config.yaml
n_layer: 12
qk_norm: false
init: "normal"
beta1: 0.9
batch_tokens: 16384
MLP neurons of a small language model. Each row is named by its layer, matrix (gate and up: input weights; down: output weights) and neuron, and shows model dimensions 48-175. Each number is 128 + 24 x the weight over its row's rms, rounded and kept within 0 to 255. A neuron's up and down rows have the sign that makes its largest values positive.
After each neuron's rows, "fires on" lists the tokens most often at its 100 highest values on Wikipedia text that the model never trained on.

L2.gate280 [147 110 122 132 136 146 109 140 143 116 137 120 166 118 130 177 143 162 155 131 125 124 106 129 114 162 173 106 177 127 116 108 178 168 116 104 124 154 125 119 138 155 138 120 131 120 150 193 151 155 109 170  66 151 163 132 169 112 103 129 118 116  85 105 136 113 116 135 182 116 158 128 114 149 151 128 130 205 106 140 145 130 123 147 110 168 125 145 155 130 151 132 132 124  81 130 136 114 151 107 107 170 135 127 106 108 130 105 126 151 164 135 132 130 123 119 167 120 138  92 122 149 148 159 113 173 107 133]
L2.up280 [165  94 111 117 104 159 163 140 119 117 103 106 144 118 172 125 142  98 163 150 165  79 114 135 109 124 125 133 122  72 162 127 153 149 115 149 165 140 112  98 156 135 144 127 117 114 130 129 157 110 116 159 147 175 136 120 145 166 120 136  68 156 137 110 138 146 137 121 134 183 152 144 131 124 143  91 127 128 166 153 153 223 114 130 102 124 101 150 121 108 145 149 152  90 140 119 119  45 141 143 114 138 103 155 147 157 156 158 106  92 136 123 123 136 165 138 155 153 133 135 117 131 145 110 125 125  90 121]
L2.down280 [144 150 128 110  91 130  89 179 116 110 133 136 119 178  94 126  95 131 138 132  94 134 122 144 121 160 105 105 128 149 125 118 112 174 115  84 117  78 154 150 162 160 124 107 127 128 105 152 149 150 118 103 134 129 153  79 147 147 161 135 121  90 131 157 105 128 115 156 148  92 165 131 116 118 153  95 132 145  98 130  86 119 106  93 128 135 116 119 121 152 121 114 138 188 134 121 152 149 107 109 171 176 146  92 158 168 169 136 107 160 116 109 105 149 117 150 143 116 113 194 138 137 123 127  87  94 149 116]
fires on: "ol", "ub", "out", "arm"

L5.gate180 [ 93 129 146 118 168 134 135 126 113 136 106 118 140 104 133 107 109 121 137 126 122 143  95 130 122  97 145  94 155 126 124 161 138 130 118 153 154 102 112 155 146  66  77 123 146 112 146 151 108 122 106 113 125  97 121 117 135 155  97 135 158 139  97 106  67 135 104 103 112 119  47 138 108 125 129 140 169 132 156 143 197 110 129 129 143 142 131 123 106 124 109 169 161 172  95 139 134 125 107 141 156 116 165 115  98  82 113 115 158 140 121 114 132 141 165 116 114 124 119  99 201 121 136 104 101 110 147 136]
L5.up180 [108 142 138 142 157 129 134 102 101 142 124 115 142 174 142 115 101 148 113 184 114 112 110 169 147 112 113 139  90 103 181  97 135 134 111 134 163  92 134 108 143 107 135 132 118 136 142 110 105 116 129  87 127 133  52 135 113 170 179 180 199 137 130 142 104 122 101 104 150 131 115 158 166 148 119 160 121 114 145 132 152 130 111 111 146 130 136 148 127 104 127 147 134 152 140 143 146 102 110 132 120 111 105 131 104 140 139 138 161 157 122 126 134 123 131  96  94 133 150 115 163  73 161 133 121 123 130 146]
L5.down180 [161 123  94 147 144  74 119 143 128 102 129 158 148 160 126  84 148  88 105 170 111 123 125 106  97 139 145 109 112 168 127 160 109 148 132 121 117 132 155 104 135 105 128 130  95 131 104 139 134 152 139 103  78 100 161 145  96 118 159 132 176  92 104 140 164 137  77 152 141  71 109 117 157  97 131 112  91 140 102 114 124 146 157  84 115 101 121 127  94 118 127 163 141 114 118 127 160 117 161 144 121 139 132 188  81 149 186 126 135 143 142 167 167  83 162 124 112 157 106 108 131 134 159 116 145 127 106 132]
fires on: "or", " Par", "ar", " par", "ept", "ul"

L2.gate116 [158 138  88 117  86 138 146 108 123 133 119 144 130 116 144 149 139 152 172 143 131 128  87 124 106 167 167  84 147 143 124 126 141 111 120  74 141 152 151 157 126 160 113 120 135 140 159 135 154 140 151 117 119 157 125 128 166 127 122 123 165 117 108 110 133 178 121 110 104  95 137 164  97 144 114 117 114 109 143 190 135 141  85 137 116 136 117 171 128 122 123 157 125 158 119 144  95  73 165 127  61 124 155 147 122 108 145 129 129 120 153 113 146 146 161 109 166 138 143 138 132 146 139 153 179 143 100 110]
L2.up116 [130 123 146 128 110 105 108 154 126 134 100 124 166 147 118 153 124 134 123 171 146 139 113 144 130 140 141 175 143  95 113 157 134 179 180 124 131 164 152 159 123 139 104 132 114 177 126 175 115 148 110 186 106 156 159 138 130 110 131 115 163 117  97 111  91 104 152  99 109 171 171 134  95 142 125 118  72 167  97 144 104 167 106 156 133 104 131 135 141 127 134 118 127 149 112 141 143 122 135 139 144 103  57 152 110 147 128 109 132 112 118 117 138 148  86 104 152 122 152 128 145 104 149 125 119 149 136 151]
L2.down116 [139 143  71  84 117 161 125 163 134 122 142 105 119 146 126  99 125  80 132 158 131 124 125 101 139 151  89 139 153  95 134 119 136 127 169 124 139 127 137  87 133 142 177 129 118 102 108 161 143 116 121 138  90 139 117 145 156 107 127 118 153 123 118 106 127 106 142 131 118 143 145 168 103 143 120 133 157 152 106 136  93 139 130 165 153 155  95 140 160 124 198 102 133 132 130 131 137 102 118 146 173 130  91 134 115 121 144  87 134  99 183  99 133 140 146 157 123 147 141 105 122  75 104  94 103  98 144 134]
fires on: "ick", "ark", "vel", "ub", "form", "out"

L8.gate362 [125 116 138  99 166 109 121 113 101 122 127 146 150 140 174 168 108 150 163 112  86 140 111 115  82 130 160 126  91 143 133 170  94 154 106 162 118 126 141  77 135 177 145 131 134 146 138 108 115 139 123 123 128 108  91 130 111 104 119 168 119 136 190 118 121 167 137 137 126 108 135 171 135  69 125  87 123  96 122 170 117 146 138 142 161 118 127 143 156 155 129 137 112 128 161 131 107 112 146 138 136 153 141 138 129 107 128 142 137  99 143 125 173  94 132 117 135 120 107 146 171  87 126 116 147 114 169 150]
L8.up362 [151 106 170 112 174 159 157 100 171 144 167 127 169  97  86 114 141  95 167 106 123 120 146  77 129 122 146 158 137 123 137 129 120 144 108 127 117 169 131 126 159 155 161 120 186 112 153 134 121 168  97 128 153 117 117 136 130 120 115 114 122 165 117 121 163 105 122 135 131 131 120 121 106 163  96 103 113 170 109  83 172 121 191 142 145 140  89 106 144 128 139 174 128 147 135 120 116 184 132 121 158 130 137 148 172 181 123 109 155 142  92 143 156 162 147 138 142 115 166 154 135 125 132 118 163 134 161 126]
L8.down362 [132 161 104 166 116 157 152 121 174 120 155 131  82 149 101 180  99 146  90 141 136 124  96  91  79 135  76  84 133 105 129 133 136 153 157 143 118 169 123 121 143 126 104 113 153 167 125 141 119 114 140 120 157 119 119 121 118 125 134  77 135  91 159 121  73 149 124 145 107 108 103 107 161 148 146 180 110 106 164 116 151 126 185 132 165 135 125 122 139 147 142 131 136 153 152 120 115 121 120 150 119 121 131 170 146 126  97 130 166 106 116 101 147 137  92 132 127  95 109 112 131 148 124 101 179 174 108 159]
fires on: "ar", "en", "et", "at", "l", "ren"

L5.gate184 [138 122  94  89 162 166 132 135 105 154 116 162 167 147 118 153  90 159 122 139 113 131 139 181 126 109  76 119 154 130 127 106 122 105 145  94 128 124 142 130 135 133 153 153  97 116 148  97 141 157 108 124 153 118 153 172 119 120 139 174 102 130 144 139 139 131 112 135 121 135 115 115 162 108 123  97 119 118 114 109 134 134 144 111 125 175 147 102 141 117 139 121 194 102 115 110 144 168 108 160 137 122  89 132 139 140 139 119 123 110 121 145  86 130 117 165 133 138 105 134 133 101 129  95 105 144 135 103]
L5.up184 [143 145 139 110  99  96 120 168 106 127 160 138 102 133  99 125 151 144 113 107 125 154 157 124 126 164 143 151 124 174 113 128 117  99 127 136 183 153 139 116 137 149 162 144 167 129 160 177 186 130 104 144 120  80  88 128 133 156 123 146 113  96 128 151 131 144 139 157 132  92 160 161 127 102 114 129 139 106 144 148 116 120 133 131 114 161 142 141 122 117 115 144 131  96 142 118 136 111 162 101 158 149 151  82 141  69 105 153  91 157  93 110 117 118 131 141 103 127 147 106 157 144 123 119 155 153 117 155]
L5.down184 [163 135 143 144 123 112 120 123 131 118 120 102 154 134 142 131  81 118 149 146  91  97 101 122 182 106 108 107 113  64 187 128 131 111 138 140 118 139 153 132 130 123 132 129  86  95  62 116 114 133 120 130 115 160 170 145  93 111 160  98 145 134 138 118 193 111 125 107 110 162 164 138 127 115 118 133 121 124  86  69 137 159 117 127 181 111 117 146 135 134 111 109 147 144 131 134  97 107 110 150  98 165  87 157 114 200 170 138 139  99 130 122 162 133 117 110 160 123 153 156 131  62 111 121 168 123 131 152]
fires on: "t", "ar", "w", "to", "ald", "ang"

L8.gate188 [137  97 116  84 136 110 165 124 122 100 106 124 137 121  91 105 131 107  89 105 124 131 155 129 122 107 143 113 122 163 143 101 140 130 108 109 151 110 157  71 132 149 163 152 114 145 177  98  78 142 142 149 101  55 120 121 108 136 136 184 110 126 134  76 114 112 114 101 107 174 153 161 133 148 128 136 121 136 130 108 149 134 131 121 166 119 148 136 120 105 103 149 177  93 146 106  96 118 119 125 123 101 132  80 129 110 124 131 122 126 106 126 145 143 118 156 128 168 126 105 120 103 117 125 147 140 156 117]
L8.up188 [116 149 151 149 193 184 144 157 181  82 135 149 209  99 147 130 138 133 128 129 159 124 145 107 140 149 101 146 137 142 130 114 153 123 115 133 101 149 139 114  97 173 116 150 121 122 145 147 147 146 112 119 129 144 110 171 134 157 133 139 120 122 138 139 170 133 154  70 104 128 112 145 143 127 151 120 114  87 132 126 108 141 102  84 128 123 119 135 134 109 154 166 142 170 144 116 107 145 152 116 162 145  91 148 132 129 116 103 149 151 152 114  93 147 109 136 143 105 141 134 174 109 122  95 136 152 126 165]
L8.down188 [ 85 175  98 106 151 109 110 127 117 174 165 117 152 136 115  76 114 122 136 122 132  65  99 140 125 108 145 117 161 113 151 142 139 101 122 129 111 168 127 110 110 161 121 151 125  85 131 134 106 110 137 144 152 139 119 131 122 140 131 165 146 157 127 130 110 138 132 132 103 141 134 113 134 116 101 149 156 115 115 100 159 127 135 148 102 160 115 127 142 115 118  87 104 127 173 133  91 135 126 126  97 147 149  75 135 109  89 111 153 143 174 131 165 148  92 128  93 125  55 124 138 117 101 108 117 167 170 138]
fires on: "ar", " Gu", " gu", "g", "at", "ul"

L8.gate376 [134 179 148 103 152  96 104 137  93  83 111 127 126 109 103 120 127  80 108 149  96 101 134 108 112 138 141 109  92 156 104 145 172  99 129 100  96 134 114 151 130 109  98 141 131 133 143 176 130 111 152 126 107 133 117  90 158 114 146 107 144 109 102 111 113  88 121 113 147 154 147 151 153 132 114  70 111 127 104  86 121 166  73 168 155 123 160 132 191 107 152 130 149 122 107 139 101 117 132 142 134 189 105 119  98 117 137 123 156 113 118 110 113 139 135 125 141 131  93 146 129 102 131 131 169 159 126 123]
L8.up376 [176 107 131 110 132 106 140 133 124 107 130 113 149  88 116 162  71 130 138 142 107 188 127 105 116 105 120 128 142 153 119  92 144 156 155 101  61 126 105 118 137 133  95 116 133 109 122 135 128 188 120 129  93 167  94 125 129  92 162 127 121 128 144 110 115 111 145 156 144 150 118 140 166  86 114 105  77 138 129 118 101 132 113 113 176  94 110 114 176 128 156  71 142 148 147  80  96  91  92 119 129 115 172 120 130 104 101  96 135 120 153 115 144 143 126 140 110 114 121 107 139 120 129 150 127  91 140  98]
L8.down376 [ 98 111 100 122 156 153 123 106 104 102 143 128  95  84 129  99 119 141  82 159  82 131 134  99 147 117  84 140 129 130 114 113 144 142 131 112 133 105 139 173 101 113 110 114  98 104  81 155 158 120 161  88 106 181  98 159 157 106 150 146 120 113 160 132  58  98 115 129 131 122 148 144 174 159 129 141 144  85 108  75 108  63 117  85 144 106 114 166 152 139 113 150 170 131 159 150  88 111 122 130 173 161 142 140 132 129 144 148 114 125 143 103 144 141 125 145 144 127 116 116 140 125 137 151 149 148 113 120]
fires on: "or", "er", "ister", "ant", "ary", "air"

L8.gate428 [165 144 152 130 155  65 142 153 108  95 124 137 139 108 161 128 109  75  97 135 161  98  83 148 127 109 105 130 136 136 153  78 123 124  92  99 162 140 126 149 110 131 111  85 142 177 138 126 141  89 131 122 125 104 140 170 126 117 145  91 112 141 128 104 155 130 153 149 141 132 114 156 174 149 171 116 158 120 103 114 116 125  88 115 119 122 196 130 142 115 115 132 120 166 169 116 108 143 156  95 142 147 188 143  82 120 138 123 120 123 147 106 101 132 121 150 179 119 125 168  87 100 133 120 144 142 121  96]
L8.up428 [134  99 148  81  91 145 173 118 148 133 139 147 111  77 169 191  95 134 126 143 146 102 196 128 107 136 143 164 155 158 135 132 140  93 144 127 142 133 124 107 114 111 126 130 138 150 138 126 134  77 120 137 118 134 121 158 125 163  96 106  96 143 147 137 140  98 138 110 131 139 140 132 147 154  92 110 153 138 142 161 135 112 105 138 106  77 133 135  99 133 121 153 146 135 145 117 136  85 133 102 152  76  77 170  69 126 147 114 109 133 155 123 161 154 104 149 121 102 114  80 148  83 116 112 158 141 104 146]
L8.down428 [120 130 122 105 145 134 157 131 126 139 135 152 129  98 137 174 150 144 124 135 136 131 155 122 143  93 106 137 108  99 167 108  59 151 176 145  74 115 118 119  89  93 185 122 161 129  84 154 108 145 144 155 142 113 147 149 148 114 154 157 119 115 188 122 125 160 147 120 107 152 116 151 142 122 155 131 160 131 147 136 137 172 125 168 127 121 141 136 156 176 154 107 143 140 144 119 115 159 185 131 133 126 136 108 111 149  97 177 137 151 109 122 126  94 105 152 109 116 147 148 134  82 115 144 133 143 135 107]
fires on: "ly", " to", " also", " appear", " P"

L2.gate393 [131 160 125 119 165 129 152 129 118 152 102 137 154 102  86 163  76 119 181  88 127 115 114 145 143 101 142 113 163 104 146  73 123 145 110 127 163 115 144 101  93 116 158 120 132 127 164 103 128 122 114 179 134  80 154 139 122 143 159 155 112 193 138 122 149 111 113 138 107 121 154 126  98 118  85 101 121 151 113 113 129 106 148 161 113 164 107 138 158 158 149 133 132 157 125 132 119  94 163 141 122 142  87 121 112  95 150 124 155 142 169 142 102 163 138 104 177 135  98 158 118  99  89 122 111  79 126 107]
L2.up393 [161 128 104 137 124 142 146 131 116 128 136 105  92 129 102 130 144 153 128 116 128 165 124 213 149 110 101 143 118 153 130 176 103 119 169 166 163 150  82 147 128  98 126 167 144 118 105 140 140 134  74 175 116 126 104 146 106 123 162 167 141 113 111 116 143 144 141 184  86 115 122 150 125 147 106 133 107 136 162  97 141 120 146 178 123 169 145 111 145 123 130 111 173 142 115 183 143 117 119 156 143  87 129 159 163 141 150 141 118 154 107  94 118 107 157 108 128 135 165 131 121 144 122 114 143 127 129  83]
L2.down393 [123 162 118 120 116 107 124 128 134 111 136 137 136 138 106 100 107 117 133 126  96  83 137 124 148  97  90 136 132  69  97 127 161 109 121 132 147 111 124 129 125 157 128 157  99 173 169 177 160 110 173 152 125 137 151  87 121 150 152 169 130 106 115 110  94 105 112 129 120 144  96 142 156  86 114 129 101 137 131 109 171 107 134 155 133 101 163 120 154 123 140 158 107 104 138 145 145 140 146 159  77 132 140 126 128 119 104 176 122 124 104 150 121 101 132  69 137 129 180 127 125 162 143 139 107 142 128 109]
fires on: "s", "y", "S", "ight"

L3.gate419 [138 124 149 121 138 158 125 170 110 122 125 154 150 113 148 156 128 126 163  97 138 139 145 136 176 121  93 122 114 109 121 123 117 136 104 119 126 117 113  98 117 135 129 101 179 139 152 103 116 105 101 126 132  84 135 137 106 131 138  85  82 113 137 149 127 104 127 131  80 165  98 119 101 130 144 131 144 159 105 137 137 118 126 142 162 128 164 130 117 137  90 104 114  93 173 139 101 108 175 129  90  91  93 124 140 122 114  97 147 111 171 141 156 131 104 139 182 140 137 140 145  56 128 119 147 148 103 140]
L3.up419 [126 116 128 133  96 125 137 132 123 129 108 130 102 136 179 153 112 125 159 142 122 122 135 161 156 126  99 109 132 114 111 138 123 149  86 135 165 132 115 111 124  91 141 131 152 177 140 104 120  94 127 144 144  93 124 174 121 123 161  93 133 155 125 156 157 119 137 123 132 165  73 146 157 121 134 143 157 147  89 150 124 114 112 157 167 102 144 138 114 127  97 150 115  99 149 111 127 116 172 131  97  89 150 118 106 132 145 118 138  96 143 105 142 144 101 129 146 110 137 146  99  86 140 139 181 133 152 136]
L3.down419 [128 131 118 121 101 156 101 151 152 132 105 178 101 157 117 134 135 131 135 106 118 139 174 154 152 138 130 144  60 140 143 113 126 161 112 152 139 140 110 142  88 129 107  81 159 130  21 126 101 128 114 100 121 134 133 139 117 109 163 100 125 117 146 157 156 132 135 145 122 119 133  99 146 142 107 105 140 113 135 119  68 122 142 103 135 132 138  93 130 101 138  81 147 114 147 153 132 123 146 113 122 117 156 158 141 158 165 125 126 157 162 114 158 109 136  96 117  89 147 128 124 132 116 186 127 138  91 153]
fires on: " also", "′", " not", "ly", " can"

L8.gate142 [175 137 111 131 178 105 125 142 121 114 118 128 165 174 139 130 159 137  96 137 143 140 144 125 166 134 127 116 119 119 122 153 108 164 162 134 137 136 141 146  77 110 124 144 144 152 183 104 165 128 137 145 136 116 153 123 145  91 161 161 102  92 121 154 141  81 120 121 118 152 116 166 112 142 136 117 135 118 181 138 111 154 165  68  87 154 162  86 129 143 133  92  95 129 149 114 143  67 163  99 140 150 145 106 100 119 106 126  99 146 150 132 114  84 112 142 124 150 133 139 129 166 100 131 131 125 162 131]
L8.up142 [137 142 126 149 147 148 130 114 125 117 150 130  97 166 121 133 170 137 101 121 154 145 170 105 135 133 133 150 113  60 135 106 127 167 156 157 147 137  97 132 137 104 118 152 100 153 141 114 160 133  79 103 149 142 168 163 120 102 179 134 134  94 137 133 142  87  91 104 104 172 120 143 132 159 148 121 122  67 124 126  97  82 186 116 168 154 170 120  98 162  85 115 125 100 118 107 160 117 137 114 143 125 148 139  91 120 123 123 108 128 149 142 129 107 136 156 157 128 155 135 131 102 100 162 100 105 134 139]
L8.down142 [127 152 132 163 117 172 105 125 121  97 161  87 136  98  99 116 132 135 140 160 119  91 126 113  99 101 106 114 124  97 106 105 136  68 126 113 135 157  81 121 161 132 134 108 100 110 103 110 106 149 126  88 138 152 120 141 146 143  87 104 109 138 126  87 117 110 144 102  98 116 121  74 151 150 102  99 127 109 110 128 140 136 138 168 129 121 124 112 136 131 128 160 139 130 127 161 104 130 120 153 112 121 158 126 121 171 182 115 140 137 113 124 121 113 178 114 141 141 134  81 130  84 112  93 114 131 128 144]
fires on: "il", "ode", "i", "in", "g", " "

L9.gate253 [160 139 118 122 148 116 107 145 112 115 148 130 119  96 144 103 154 148 128 110 126 152 120 112 106 129 137 147 144 151 142 124 124 109 122 172 151 117 133 113 114 155 128 157 129 162 138 102  99 144 142 158 133  96 161 112 127 110 135 111  96 138 125 133 131  91 147 140 103 110 134 132 142 107  92 121 121 141 142 128 151 121 109 141 137 138 147 140 148 133 133 117 180 127 111 144  93 127 154 129 176 116 114 136 128 111 135 169  92  82  98 134 193 134 130 140 166  90 126 133  92 136 110 123 109 114 136  88]
L9.up253 [148 118 118 108 143 115 131 131 122 121 124 117 123 106 140 139 112 105 119  97  96 118 126 104  81 152  89 148 180 172 110  83 154 103 119 149 131 126 111 132 117 136 121 113 112 101 131 155 120  95 102 122 152  88 119 116 134 130  88 138 131 156 125 128 128 141  88 123 135 119 101 101 130  88 124 178 161 130 124 148 106  97  86 102 149 128 121  77  95 104 134 130 113 111 159 121 125 125 153  96 124 112 152 129 167 161 110 139  66 116 116 187 172 108 148 127 146 160 142 115  94 123 115 104 108 124 128 111]
L9.down253 [111 132 157 137 137 126 154 125 125 170 119 131 157 142 131 119 144 145 132  90 131 102 122  78 143 134 103 179 103 149 144 125  95 146 116 164 135 151 152 155 137  97 135  94 156 143 148 171 113 158 105 108 115 157 134 128 123 184 122 141 156 112 103 125  89 134 109 162 138 150 137 115 159 105 161 128 123 148 119 124 119 141 137 150  94 163  95  88 131 130 145 127 138 128 124 132 109 131 126  71 164 103 111 139 133 135 140 100 145  81  96 135 124  97 156 124 146 144 113 118  86  98 142 143  82 107 124 138]
fires on: "t", "l", "w", "st", "y", "c"

L9.gate177 [168 138 104 138 173 105 153 127 132 117 100 139 145 134 145 123  85 131 158 108 115 101 119 118  96  77 138 168 151 180 145 142 146 146 133 130 116  97 147 116 180 128 155 133 134 130 151 107 108 125 127 120 140  71 102 121 123 142 146 143  86 137 115 122 125  94 151 134 121 115 109 125 123 129 107 129 173 116  92  95 126 129 101 112 150 148 117 134 134 101 124 148 161 135 131  87 131 106 126 126 114 107  93 115 133  87 110 105 128 131 170 114 125 146 136 133 121  73 156 139 125 110 167 156  80 124 127 109]
L9.up177 [121 139 119 110 144 153 150 115  98 109 146 113 110 123 126 141  65 142 112 140 101 122 139 141  97 147 136 137 109 160 126 121 156 104 124 114 150 117 120 113 174 121 107 119 113  69 133 162 116 124 120 137 127 121  96 167 138 144 128  82 124 131 113 146 134 129 116 175 135 179  59 136 127 161 152 130 163 148 146  65 132 134 158 117 108 127 120 118 116  99 105 152 135 156 143 102 130 119 127 154 142 146 121 134 103 144 117 107 128 154 111  93 177 119 104 111 134 100  97 109 172 118 141  87 104 126 120 114]
L9.down177 [132 139 134  96  94 126 160 164 180 116 138 139 114 133 107 158 133 142 115 136 125 164 107  96 103 124 144 124 134 138 108 100 112 130 104 144 150 126 147  87 140 188  99 100 127 138  60 133 107 132 108 157 127  88 142  93 131 149 117  93 144 135 115 107 114 106 191 122 101 110  90  95 114 148 161 146 108 128 146 132 107 134 145 125 133 109 139 136 144 135 121 140  70 146 120 123 145 105  90 137  86 111 129 136 197 142  81 115  83 136  89  78 127 137 160 125  85  90 133 135 135 132 120 120 125 131 114 152]
fires on: "or", "ev", "ort", "ur", "as", "ic"

L9.gate104 [116 132 145 137 140 125 155 117 108  93 114 120 148 124  98 109 110  87 156 162 146  92  92 166 164 122 149 101 122 103 143 132 146 127  76  96 119 163 162 126 121 137 131 142 136 107 137 136 157 130 167 141 149 148 130 121 146 112 166 149 118 132  73 108 119 124 126 124  97 181 104 150 140 129 144 137 140 153  78  98 122 110  78 119 131 102 122 115 177 123 171  85 143 137 136 162 169 152  91 122 151 134 153 135 145 135  90 152 135 116 151 135 128 166 153 142 128 134 150 110  80 153 131 159 121  82 117 113]
L9.up104 [114 153 117 135 126 106 142 113 106 133 167 116 112 142 118 134 155 162  86 146 112 113 136 110  95 141 158 104 114 127 138 131 176 117 112 102 139 121  87  93 117 136 124 140 144 123 135 172 134 143 125 115 145 154  71 115 192  82 182 158 121 122 166 132 122  90 146 131 114  85 135 115 137 140  91 153  89 146 131  90 132 164 126 149 139 155 150 134 138 123 138  97 154 104 159 149 116 112 114 149 140 154 112 120 118 126 128 134 122 108 118 121 154  82 198 144 132 123 142 125  94 148 129 126 171  99 178 125]
L9.down104 [114 122  96 115 148 122 125 181 123  84 162 115 130 106 167 160  79 125 140 106 125 171 124 131 159 109 122 135  96  77 139 115 126 141 153  86 147 153 171 113  80 149  90 136 123  85 145  98 126 101  87 117  97 114 127 172 182 208 136 116 110 110 121 124 128 142  93 100 104 149 127 100 125 161 128  86 125 125 129 128 109 123 161 142 173 161 114 143 104 162 148 116 176 144 140 141 149 114 135 179 141 138 108 137 126 141 141 116 121 166 108 143 146 165 101 129 123 138 135 144 144 135 103 153 143  96 144 119]
fires on: " as", " comm", "al", "ant", " Comm", "or"

L3.gate113 [140 172 108 145 130 146 142 130 125 142 106  94 119 131 129  99 109 144  71  75  80 150 116 132 120 133 145 133 135 135 128 102  56 132 121 118 148  79  79 178 106 133 111 114 142 122 127  94  94 111 116  72 123 168  81 185  94 121 138 152 134 128  98 116 109  83 151 110 126 120  87 128 158 148 141 113 136  84  73 137 127 131 125 120 145 158 130 148 142 105 178 105 133 131 137 117 143 130 136  95 127 115 109 115  92  93 110 155 133 159 124 154 134 140 176 108 114 150 129 111 154 124 107 145 149 110 151 159]
L3.up113 [123 160 127 108 152 124 159 111 123 151 150 114 129 100 119 151 181 125 140 140 117  81 126 128 118 145 125 122 140 147 167 112 127 123  99 126 143 110  56  98 159  97 142 117 127 160  82 132 141 123 153 115 105 147  91 154 137 139 148 129 155 140 123 134 135 101 139  99  99 168 171 140 144 117 125  95 162  96 135 111 115 121 130 145 149  72 109  93  87  78 165 196 152 130  99 165 146 107 119 138 180 134 178 162 109 113 125 157 151 113 159 186 116 115 133 129 116 144 133 144 156 158 159 105  98 143 143 141]
L3.down113 [132 129 143 119 137 116 137 155 110  96 143 134 136 120 148 120  98  94 179 106 102 112 160 105 112 173  91 146 187 142 157 187  81 124  61 107 132 151 113 143 127 115 124  97  97 106 133 141 148 125 142 103 121 172 110 163 157 150 133 100 153  98 178 139 133  98 127 103 111 136 139 114 172 148 114  97 128 186 120 129  62 143 154 127 132 161 116 142 119 121 125 149 123 139 153 145 144 116 115 126 118 141 127 175  67 113 136 155 151 125 135 102 150 107 130 113 131 127 101 148 142 134 112 141 127 144 142  70]
fires on: "or", "av", "ro", "az", " Par", "enn"

L3.gate254 [126 131  87 108 181 169 110 150  82 110 139 133 132 121  82 130 137 128 108 112  92 159 142 172 123 129 113 101 162 130 113 101 143 134 113 158 138 130 110 129 100 137 142 123 139 157 135 127 130 137 154 136 105  99 150 114 120 160 147 157  73  94 131 150 145  90 115 140  91 133 189 148 110 120 140  84 130 157 144  93 124  97 109 138 128 135 128  82 130 121 129 133 134 148 130 138 177 157 123 122 119 140 100 136 122 102 155 139 178  99 113 132 116 151 101 161 177 150 106 159 108  67  92 127 122 143 133 184]
L3.up254 [160  91 149 127 131 162 177  71 100 122 131 158 156 108 143 100 125 154 160 103 148 150 123 155 153 124 120  78 153 161 108 128 141 128 101 138 125 110  83  98 144 114 142 126 124 151 128 161 144 161 129 147 131  70  92 159  87  99 146 172 147 163 142 154 101 177 154 161 136 160  98 132 130 154 179 142 110 129 110 144 167 154  86 109 138 102 159 141  99  97 101 124 162  92 137 168 133 141 113 135 135  86 107 132 129 146 162 178 100 135  96 152 147 141 125 120 164 102 141 140 153 147 135 111 142 143 129 125]
L3.down254 [125 137 117 129 155  77 104 120 147 148 120  98 128 187 135 140  98 100 109 167  85  89 144 130 128 126 117 168 124 139 135 147  62 148 154  96 140 153 180 177 136 112  98 133 142 109 148 119 104  81 130 155 142 125 155 136 108 134 152 102 158 147 131 119  88 137  96 120  95 159 105 141 154 124 117 120 187  99 136 106 122  88 154 134 124 185 121 120 148 142 156 127 121 110 100 149 142 107 115 125 137 148 104 150 116 110  94 112 115 135 132 111 131 116 111 116 112 100 141 131  97 117 164 143 144 131 150  92]
fires on: "ar", "y", "ur"

L3.gate245 [136 104 122  97 116 114 144 129  63 136 177 108 166 103 131 103  81 136 135 160 114 130 125 143 101 144 123 118 109 132 161 137 142 164  57 147 142 136  87 152 125 150  97 138 147 122 144 141  78 151 120 139 142 102 125 138 179  94 115 143 142  85  83 130 102 142 126 120  90 108 145 124  73  96 120 119 129 107 135 140 134 104 107 164 148 129 124 123 130 102 139 104 154 106  93  91 145 168 168 102 152 154 122  99 119 115 131 131 143 149 140 127 109 150 142 143 134 138 136 160 149 131 134 115 150 130 178 166]
L3.up245 [141 108 127 112 127 114 151 176 147 129 134 171 162 129 146 140 171 114 159 141 126 112 162 115 156  99 178 102  95 135 121 108 146 133 129 106 118 139  76 109 143 188 126 172 140  93 131 131 126 135 102  80 126 104 138  86 115 111 114 174  95 164 130 173 127 164 128 117 101 156 148 210 105 100 135 113 127 106 147 146 132 131 110 147 139 117 127 144 117  87 123 132 130 130 175 113 152 141 142 118 140 129 124 147 127 136 151 146 139 107 122 137 142 157 153 140 113 123 158 162 114 109 125 128 122 157 140 115]
L3.down245 [119 121 111  95 123 134 112 130 133 101  87 149 137 131 150 121 112  99 117  90 115 128 110 131  95 121 148 117 138  70  93 165 123 138 179 127 155 143 184 143 159 118 120  92  83 103 207 143 119 114 129 164 121 142 157 159 146 162 137 163 165 135 124 142 127 130 104 131 125 112 129 101 155 113 169 131 140 124 112 110 108 124 143 147 105 104  99  99  98 117  82 135 137  57  89 131 116 116 120 156 132 119 134 105 118 120 141  88 143 165 120 146 122 121 117 131 100 129  70 118 135 136 120 133  86 105 121 133]
fires on: "un", "ar", "ur", "and"